MLP neurons of a small language model. Each row is named by its layer, matrix (gate and up: input weights) and neuron, and shows model dimensions 128-255. Each number is 128 + 24 x the weight over its row's rms, rounded and kept within 0 to 255. Numbers have three digits each. A neuron's up and down rows have the sign that makes its largest values positive.
A block is one neuron, or neurons of one layer that tend to fire together. After each block is what it responds to, as a language model described it from the Wikipedia text at the highest values.

L2.gate101:150149072142144114115158122096116095157187147122090142130114127141124107118126107122130135127132126138118121135125116139096138118157086118119131102147154148107166093111118099099125062094141133101189135143129151107141115125123131125132133157133149121132111143109138131112170153100144166136136130150113092135117123101179142139118146125118118165129125136157116146099151099177126122132161
L2.up101:177097150104113113126169087069158130112083156136100162138141121097115149124124098117111112126137154120151124122113157103121108115149139116120148068147117076129193147115121085120127098121146113118131167129093097156175149128130108113133138185136161096153126171176156113135094127118133140124159080118105131124145123125159144135129135092144123173090162162166128151160163103130149145142131
L2.gate229:129104122142131129126151090115127097158149127106098134149154102133080124112163104099139122117137125146131177123151123074159148108157108138129132065149106128089148148085140152133150102107173130134113132126124128101121088115164105133126092118138147090169143132175160151106136121106104156101167082114093118113116131137086134083119109121145103177084138125149099110139119088147161123113116
L2.up229:143113122131097147160133115081125140144113104119074082134118089133119158099131082088104135148151139121128142067136132108108098128131096155126148122152117123134138133122138110115156139104139126104130137168142106136121134092137133123165071106142115142127150143163128156091102114104106152140144167101122132111127092147130128112154153110104136182123107119160125113121122104140119117121135
L2.gate544:104081090107145127151073105126065126177138104133093089125120174105137117112151130123105110122113130126178129130138129118131148088126132116107149121113123182136108124141143147124129089113159154117096129129102137108155125161146102138108129134115090115118106152121114173102138094148123128120139132114140088121131108154093099106116120130108121165076111102167114147121116136128137102133137
L2.up544:120090126127150123179079095140071108167116107139094075111136133118129122108165147123136121136134146131165131124143138117115161093119111127118162125153128179169101117150168155162108085089167150112087129130112136086138121135129128135113095123136109121103115129130121138083148089148120112115137180126162085095120126114072092085134117111101112165106118109160106150099105129140148110149161
L2.gate678:149139128119096188107158117122130107134138148171068095126126123141114096137160116078107113107150117125170129144114169094115072064143107122143133133139116112130183132080134103128085083120142163181173096128102150155135166132115146149156139126118157118146160126166168153087160115112091143165078149126132118096147117128090126120140100089163094117107141159153121180107154082156161099134144
L2.up678:142166110133091159102152119135151105110105148153073110159118128156108085158185122103138140124151107123138158122126154082130071093139092132142157145114131122156181143070142098098085116136150114166160089159123142155149168125117159155126172110124158135172166122119173143099168118118078131147083143125110140087147153133129134113141110084151113125092139116175121180131151113184159101138134
Description: Transitive main verbs. Verbs such as had, has, have, provide, allow, hold and give, usually after a subject, "to", or a modal, before their object.

L2.gate210:143130132153139125129103107102129113163154143140142106122138139100124134079144151131070144101087151131145113129113175103146113077110074105101105114158095072161129101142136127152140111160135112076143129174151184101147082134094116095166159115155097144167130117160141096166134099115107134101124159119176130164101110128141168126124157139086118135117151103114078137125168148162078129104171
L2.up210:129124129107108127147105086158129183149119128093101146138117106149158146127169159180114138131106133154141142169114139093136124134103102125092110159174130090131129088131137130126122110152091146128148085144138164124135121139101098161103149138110152139095121090138100106115130133098110107126164125101107166125157144120098175134140138148142140121141096115128110151104099161148132116143160
L2.gate323:125107093135134123110141111144086141162141131126118056181087107084162141129095119113099076123141141109164129125121136168150128121091095120116164108092103103117135106104163111112151100124167187149177147157150152118186101134119123075138111129143112111144108130149125148176137084091095166142157144112148113138078093146139150131107110155100127159147130140132153121077126155128137129165117
L2.up323:090113121137138157116133092087121106168128051100148116134153128124099133109124137124145142147098129098132053122181096106103127124114114117137093128159113114163128093129151140136131134107115137142128167126166143125130133113093142139117104121113127132127176122165110107112159170112161144171124128112178133164138129167133123140107116145127109149116147095099138137156163135131107171142119
L2.gate472:166115090089148122133119141102097118136117157070144129120116118109136147082120143059103072093115178143152110124128138174133083133123169145095105090124093133106135145165120117135117123133154107138160137127163142112149101162090153138117136136153089107138106135132119143117143096115100137095130122114142141107112096161111116117164112142149137120108113118149150167122134176129116144114137
L2.up472:153083211127069116172101133163116133078124094147111096163145153140161132139152126158139120126151111084138132131136126132122142127114116114111126131154130141178133117152164079094101102150098148159114150107125128104148138110100077122096129135115155122116086139101095122122123126189096121156151119106133110124105157128100157118119142151132149108113158113140119107100130096091142129170124
L2.gate817:141139105089155130149156166083097092178108129169102146110117153104118115153102135077099130141117125126153165148138111131078085121130081095110176130137104130113100107099134141128101092140175148138110139173101166135148128144140151132142140186150134099128111120123171179080122128115113117164154166149100120121113120140112149124112103116099117175134123084161142138126120127155104125136164
L2.up817:148150116106153132149156143104099143160097152142084147101107127125113135128131144073082118184114132117116167130145120131081073123141115122129145156118097127094104111094156122100100110107148121124127132135146138092144146153133139138135117177180136114138101109118155174099125105131072109134162180160116118114125140153117137092122127091123126160110145111156121149121121153164144135137150
Description: Birth and life-span nouns. Fires mostly on "born"/"birth" (place of birth, unborn, by birth) and related nouns like death, career, season, term; weaker scattered word pieces.

L4.gate153:139132069069158129109088135102142153141206120140161131135104104087152136104096137123123150142105148116119131213142153125092125108139126127124102096115089098099116075121125137118131123146111113133118182133134133088183133142153135081116139136122146152150122121119109184098127120127149132128102136135094118133124117095129165081133144118081155161154107143122146154128121137128121136113131
L4.up153:159151115108109137095119120105130121168087132129138103147136125186159168151150167179116146153125101131106149135135120096163155108136115152108149137113117127116159110116085129110116115111090085123124170076154131130163099125100093150106121147131126108143136152148137136132104140142067108156137118198107099106136143133145136121158101178082151134141119133102147197143128106123125116115133
L4.gate435:150126128112139157090111093133095128136130135116078149114121124068193141129133098124151099113116091148069137149063125129171123103124154127146147091101150082126100130075125114111102115171135136130098124132147161107151117173125081137163148099116109141123125124154168122132141091110148135102092147111094108143155113142137174121134116142156132160137108071117108149126157159134113103127138
L4.up435:160136112123100105150123143122125124121118109122123089169126130133139141132132107155159111154151099119113110138110121105117165142149167118123136162117130121132141098165124131089118122125141112120121185100163145130089111144137129106117132105050144145142126118103126138106081127157099129125165113122107132128162074159131126125124112145112072131107114151153111145128129157120140149129166
Description: Relational "of" after nouns. The word "of" right after an event, action or title noun, such as performance of, retirement of, Battle of, and linking team/league or award names.

L5.gate148:126121114059129131113116146104137094137201132100072132132128125129134125133154110102155120120104129157150126125095173130142148082130119087133150150140101126141118101116139126101123135154095142102114138116112137112163124153114124114056148111121127107147120129130143172160146143128099119140146133113113108099135155094092121108114116111125140116123184142132114155127137122109144111173133
L5.up148:157149106175148125144161117092129142138117144122082124113173122142119175125125165151143079123178127140137119142123147127154107087122175104168139075081099116117114139133139128173140120096134090127144156131109148106196101153158073122129149135108134131137142103130143107136126120115123115122121130060158096085115100137135138194118152116137119143100144161110091163191124103132110067161113
L5.gate342:150157132131126153101121144112138117172128127146131120128144143140150133130158096101154109152122108121143131092124147118136114111128137134129148103159112107087162118102132110135110139107172150169148109149115095127168107125135118176145132115139170122129163138121160133091138125117122119142126099100144152074134147086089190131071116101118118148074155136114143155142111124084090092145080
L5.up342:125122094116087142120108092121112108138126140089147090123113108118125151153144131143131164138111149151107125129163141108109107147168149128126124092156149125135146110132094134131101154115128115154128143145197129148160128101101149146166156168096120133086148133142093159146133137184154081164180119140101115150120114125127147183155161179136128129131146140174131155119179096114087121127141
L5.gate349:104113129119155125101081129132101119095149152135164121085140120092165139137138104151118136151129084164114099117123139130116117094139138142100131103119155095079093130115120125121137103111112153145160122115138138111129088161119089132167142113118111105183124078167131128153096138137131152078105101051134104111150157091100142171125092138122117143137134128117126092095176111121138163131168
L5.up349:132136125116130164126128112136174114131170134118104136099124093124096096144133126101132125142163150137138140123120126142165163102137128130163158132140086097136123105150159096118108149109136120120124149146082120113153146131130140136109126110124181137106110109159135127138095121100136123127137108182109136109143129123154147097116122109112141120129132127173123123099116125123119103118106
L5.gate490:159118145125118153113176135110102098137132139121099150141143079116116150132140129089121125109103122167090133130088173129137138100123097145113139093135095148165158083154147082115080109038111144137177115137083121150180124145127095122126139126147138097145166146110190130121104117110095151113088106109121115121122135108155114135114136121159111157121140179129087135130190080116127158109138
L5.up490:156124096125130135096122107132130145139154132133113143133136134113109135123138109092160106124128158142116169073117138115146164110142129104150120109126168108135151122126175111138095049097110113121105147119127113198159111162125104138166111107147125132132147148109140135183096104116096168097111065117154112111136138125157185110084148114170056149079117095145134163124171094104133125127163
L5.gate603:171150099142169139106169137111110134170102116118096124132132126116105105116123124127147093166114094126127146100098130100139155141126099099146150109141139103152166151093140078114106035063125132127128117146125104127175129149132110131124123129162093113128124121141180121132092101110089157107135078131073166109132147117145163136062128133156092178114158149136127105142117110155101127151124
L5.up603:202103091168182179120138100108127147153112159087074179139134126142134122113119119107118132121124134155133125133148128074112155116138099141102120125176168113142126138081151105130121099130137126156108083134104089117125151118101089120128127142153151164124125126146148105151098104126114127100141155129116122080099142115152125139079189107122120138116132139144126090117153107150171166116168
L5.gate669:165137110151149126109119163121127095141126130132095097110162149110112154127142091112129183155086100114122158086080102145158136115147142117158086098119188130130151169140185112114089074082127166151151129120119126144142091137130118133165147153136148128146127085087147132138147112099140104131165123112147122117103136113148153129072112057166094135121110117109147092141120174145086135178109
L5.up669:133114158127159143150143102136139137122115150079144128159150097144122146127130161153131137130105116146061122133153110092121107142143145163117123156138128103154102123139115142128120209167141119123144103103155134116125159158103127101149131148136165148094101110160110134134175171140133142130129110094138128111110129116139110121130166114096112092101094139145130143126126109135118100060145
L5.gate684:123161099096164126107133128122192136160120189093118076100128116097131084111139132087108118151099131140144132095132101107146138116138162124109118154156145121169101098118136105106090144064167105135192114150149096174101121122061158170114131121178141098124108111166131105094141137119080124140105092101128163127149132109109129169129105098152127162109107150145116138114135132123123148103117
L5.up684:134128152112166168152093116134142123122158139115100163124104158129139120077129128141134107122129111130079135093106116112167132080134150106101117112120163121129144081136152083098117096158142086134133096138176132139157120173094125087109095106155150156183146089107199124115148132169084140119116120125146100146087123131107173118092154085136126107136068082135130088102138137109099154164153
L5.gate984:096141153120128128096116165115143123124107156125110154123176136120109141158119114101141181129122152162113141160073128108127171114150114107071157104126156154147131133165116090125141120114099162131149124141187124135160151146137119104111116142163091144102144125119134129160175101123175112141151134136122142134110147184145110148093132139152113106128104145142155137141147158144131116143161
L5.up984:126146094143161123105135156108155118132134137175102136138122152132130102111120121098123141165161146094118175133130106137085075108130171117138146108138095078143122116080146164135143120076142090095146107160112099116135117112113119167175113121111172121147124145095139101131101154102125132116123132153138104147083117091132143114151124124136118139100163118146174068092145115144125136128111
Description: Main verb after subject. The main verb right after its subject or after to/who/would, often a word's final piece: ran, has, chronicles, manufactures.

L4.gate713:137102153112154135107160112091118072170151115124146139106146139132110138126161086085127113140134126118129154124084138150109095085160168131113125116143098111135135119148174136143102111085124167112148115122086132135185151135126113139121139180135157122121120131159192163100103093126107166132126081089180152143108141117149159127067114092116068138100182154141113151108158077137102129118139
L4.up713:157094158150147128114098121129124136139131129130106140083115078148103138140167122127120140166123127153126145164166121120116089097120145144122156148130155142120111116147120136144122117129140155125143103140098112114147135096125107147165159142155143115074120145177122185080120071119120164141124121104111157131087168138121093126111097112117133115123156137136119136058152140106130105115123
L4.gate771:172134132120151138140159102098143129153140097104104136159122118096142130105142115104096155121113166116122111095147142140098131078131177095129115100143123118128137137106162099125063102107118132128106136121094118149163127125103113123147135144148141095161102161133189149140122108123102140103105138082151085142074122125153159146134142108164083152083173149149114108115129092152118141144154
L4.up771:108128136122110129129108116130116153147138136149145144102095098166117173094173103100089137130145163106151092096149146106108118143152132166150150115129116131140099139116107163116134137085121163104150113146143110095121141137127093139162126146150090139115163150127127154078136101159130167115102105130105087125140147113128100087150150116113133081109150145151124162122090127103208101087124
Description: Finite verb endings. Main verbs right after their subject or after to or a modal, often the -s or -es ending in plot summaries: beats, chases, forgives, use.

L2.gate29:108113076092129132116081165131126149149130145104137146127085123104143096115120079149147124138103142114099117148085177113111081130131114107122135127119100096113144159156113156151161089076118183122118142128099169108169143155126144128117099117138106114144148156172126142152094137131117126149111164130097080179130122148166159140124150117164133113122132093148099143117161134123123157107127
L2.up29:064116093076131117136112145130124169132117168089108141137113120108093094064142100146126127163127126088099096148074153126121100124148121118099114132130103105161149138134109162144140106106101164098126131120127135118159130167102147126119115133148095157122154135145141149155105168140105118110106158117075117168158173128153178147117166110174116099120129083159116174142121123130155147097155
L2.gate140:127165118090123135169118112088129173158123132126166132136118127101143088111116156090144120143141112127138137116106181096110119148125160091127119133151163141165126118098138139133090123138153121126129127123109125101148155144134128136097124132114162096130122120124140132066112109129090161105137109102105139115134063146074179118098093124122136109075106108124151149132137107089157161113131
L2.up140:135080134098174134117137113098149100120115105121115150140144083152107152127102105149123131053139080144143122151087129139135113105134141156102113129130090077147094163152117115106096144098119140116126120089149140108143109191156123153140143145166143116124133145143118127125138131136142131168118112111188099085149140141098099110142098141136133149109125113123118121107129107139107128107147
L2.gate553:143136081091077152148129122080116132144103146140150146131088093099165130111106068111164127131080191150133113172146153169117094106155134075141148124104135114089133108101136150163095081135124153148107107134122109085135112187128114103111100142137117145123108113210134154140143122130106149176104146123152104126138129134111167140099129102153110119149120113141151186109191109117099111121147
L2.up553:155152098089056151160124111077110118117112144142165162132124097097127126106134091114173156151087178163107112175159144160133101105147134105140141138087173103110108097102125138138122079137117145150125105132161106084124129184134124123126139142144107141096108130195162145137125147118110132170106137128156135147152157131112160138119127102147101118130125129147158196112166114124108099138152
L2.gate878:085138104062120116080116164132128098120150122121130134114112133143132151110069082114152129087139132110156121150086149155116158109123094116101140115109093133117141165122105131167127096139089168143122115126146157113162129157140130154134099154081127125123135131165129176171195083126079109146121130128129083137137153158149114128119100138130103158112114113151092124139163125142142138112154
L2.up878:120140113109147163092122185097133139136140154135128161173096135141113151131102098115134098122091152106081149121107151112120141099118124125134122117097107129149122156092111189136150061122121132171132126119116132094140102118107130136130106133145113151165127143128157144143160135085120073145107134127108181119160153151113136094128108133153115169150096108157140119139181096127111181108160
Description: City name tokens. Final tokens of city names, often in lists or tables, such as Los Angeles, New York City, Detroit, Minsk; also possessive 's and sentence-initial He.

L4.gate484:089139134148109139112156097095081118133084109159119104154156106090140135116158153123126151120137166131069119118118176134126122103143065068132136134147153121146108138156157147118070129119110174134113064131084154128190114171135146112131121149128130139143080066136195154158135134118132140099174139114114142156146124161144126128117141100160118167165152138117122162138139095140113114142120
L4.up484:130117122098110125141203108113119129122137139153082117092135103113130190111132111107140151152141111125092084094131140125157127114095120062132141150133108135149085148145122118116142144067101132113123119131133168137171128185137122134143117134135087129103097080142162123126185117159139128114158111131136145175152135183116116105110111129139113094136118131116108133157127091158112128133124
L4.gate812:123125109127162141138159093097086132142144083102175101124118107106126123111139118128109118123116124107107118127098176105140122141135104096135155114116110167124129106111125152150147127108159129148118151126074124117145114170123163136165133173137159104171107133095157167127144100132125154123182102171092101155168124140123136166160093110144130191146167165119133138112110095148116161122146
L4.up812:124135097130137107150172103153127152104124118083147123156144079105109116111127097138100130165105097151107134111092158152173122142126111110142181134113098177161106135126100107125142158091156145101111105115106145113121122168145123110186138103159163118096108138106138182114142115166125131146134131129094160130168112139109122132163093176144128148176124104157105113106124138140158174143107
Description: Token after a completed name. The token right after a full name or noun phrase, mostly the ( after a biography subject's name before "born" or native script; also list-final "and", "which"/"who", or a period.

L5.gate115:111125145070139119114106134099149103160110156194134126142123116124131158100177061130121150100123114145109141169109135104117140124143132103107098152147135095145137116084103135133135105138108139147107154089119106117147135108137111157127133089113144106122107146114087131122101089100124142098115113106165096118132095124101150127107107165120107144176116136111129157108107105094138101127120
L5.up115:170131119112151145115106127125106148121137126117148142152069192112163129110167130142130145129137108096147132163070148117105143132101133138157138139097122122180108187163079145126121147113119168124117167108121158142129136087131149170140115118141186110132155118158128107128105159136123156099066090160133129120125162164119107121083128117133152152124120126112111141105142124087113120116075
L5.gate377:127145089083129161133131139089116114131151107122106114144122141124117112103127146156146142133094093148168107117109150137134119127146145139088149122110124094160122152137147120118099134134129088132131123150116149087116108110120113114135148107114157089120151091127178127112129096108133157134094093122114084101140089138115126130111134150111142171119160145129134093128133133119138167104125
L5.up377:107138109123084121103129099096095117114086068130142084119119125142135158160134145162119112120156166190148091152148165078123094118114123119161174118090167148136139153119113106123125138158089145107126131145115141081141141118099095132126135158116113141116122154153132108135109131129125130175144125177067158145132107158145126139156144111145164183148108136111110121087134161091088093123138
L5.gate378:136103144060120107178076130129110143130159138096142086150128107081124099088140080102116141192165119152166118178152176150150152120072163075089112146144125124128100093139119116162092107139101142097135125148129129104093114123116116124142080123141141150123097099163120109132140169081081145143125108109132126118170097124109098107094128149136118107118149130167131162137142157115144103136120
L5.up378:124095121083116102163078102113103150105154146139128102123170114116131115081147121101116152180161116145157112181125152113168138107108160068082132139120129141133075088128114109167114117131107108105177133099117128090098141111122086142160090115123122144105087111160111102138127177116122129167116129140135114107165105100100110079162119104140133135130168120177111159105142139135153109130116
L5.gate423:125099128083089084117087110091085107142158146131146144120120111088204117138125148134109152119149117145101101171122134112116164110130130158141139119099086133145120123160110124153100111149124128151111144156113124121141118163156105125167087122118119139122096140147083135121130096121148153150117125116098118129137081144142181089096121129112097153150112109125121151101202127106121131130167
L5.up423:135112115076122077158101157094104111148125117151147146122124123104173109101075157114121133109142119139088102159119156140118142116137131155149128130138082139102114135117109111139095129133124114140107162124133157123124116132176116160150103155141127149123100129151111138140102137140113120139102106162084157095113080108121183115118127142128092168142115137112119132089159086115136107175140
L5.gate549:144130151084088150125118125127117154146149132095114136121116148072139118081107103137144128136097080147123100135155125151105165111138114145126138118130125111110088118090083119117085089157151117145103159152143192110129092132112158082087115106149134109175111088154136120114156158090141123167104133094102136138118102107110131120131139165144154129135172106158133127096135147137101147124162
L5.up549:126138161066114125113105136158098151116130112134092109135114105126146159133119106153142105135127146159110105154130127137083124124139107128136131145119091142105117120083072136131143094140138115157105177123135196113110132142108150107103133127113140122129114116168104150172116101157085116177104136131102124128107103106109128146153115170111146139140147120129092148111155179111107165106149
L5.gate588:156130136134160110135104176134089132140134169104162070143079113133154119107134143138128136175135129153175119106104159168108140128091128118139158098124087142142149127098109134119111117126173145128138135138155158148087144167060168108144146115115114058123097131118154162133109136093126128125052139120125093144129094094136153148112156137108139129156116159110139170136135138131136152143126
L5.up588:147155129113123155157133152121115115146107122138133089165125115126134136114130150165144173204143143173149148119118139165096138114121121148124132119129115134138151094107110115080101124147158129115135155104120146165106149181099180109116168131130127100169099101129139154131104137105111114129168154131135126206105111112177161136139144163104125099144116146156103154092132158109126124112114
L5.gate807:110116053112139094112142119119107103108133168131150065141089131129140137105102132116099173081111164124150133158125113149140102127117090127160109145127149140136084107090160156133137131133153119151138132131185148126146079138179161158122146121120114147104161138126070158117173144133108149121171115113085125126161119104119146115129104148123125127156129098096131134155149142099121090154141
L5.up807:124173120107121177166135113127071080117130111117125121149095155152116168105090134157123096142144156153109103107134088152185138097171167158159145129119120116156124122112123135128114129103123090102106119122143121125119128145154155103073111151106141151120085141113140123121146132118061106129147087123172148159116103162088159129137171128115126124162093108111107124153141117140120139133160
L5.gate934:112090123130107123130140135125079134119149112123151143133124143126163099110144114091127101125127117145129115165110131135131089125111128141107141122119130151106170086152110123181136120125119164145101117156090155103142109108154091130115116124140117108129107141137120117150122103133120129153160135108063114119110098107156129086124132141128164149131185105116111144109142153129113128141159
L5.up934:114117141148114130152111132133159148097182108105180139118139148142132121138148111123128094103168118129118107225119138127117112112134139120091166135108098143115173101149103103187138130155147142117108125167124134113137124116160131120105119120119125118124085141096113130158098121112139131131124181138063127129082112060134098109154140123170131144146180126116112136109155119119156118148143
Description: Mid-phrase linking words. Mostly "of" inside noun phrases and titles (Book of Records, Society of Women Painters, series of), plus purpose "to" and digits in "Top 100".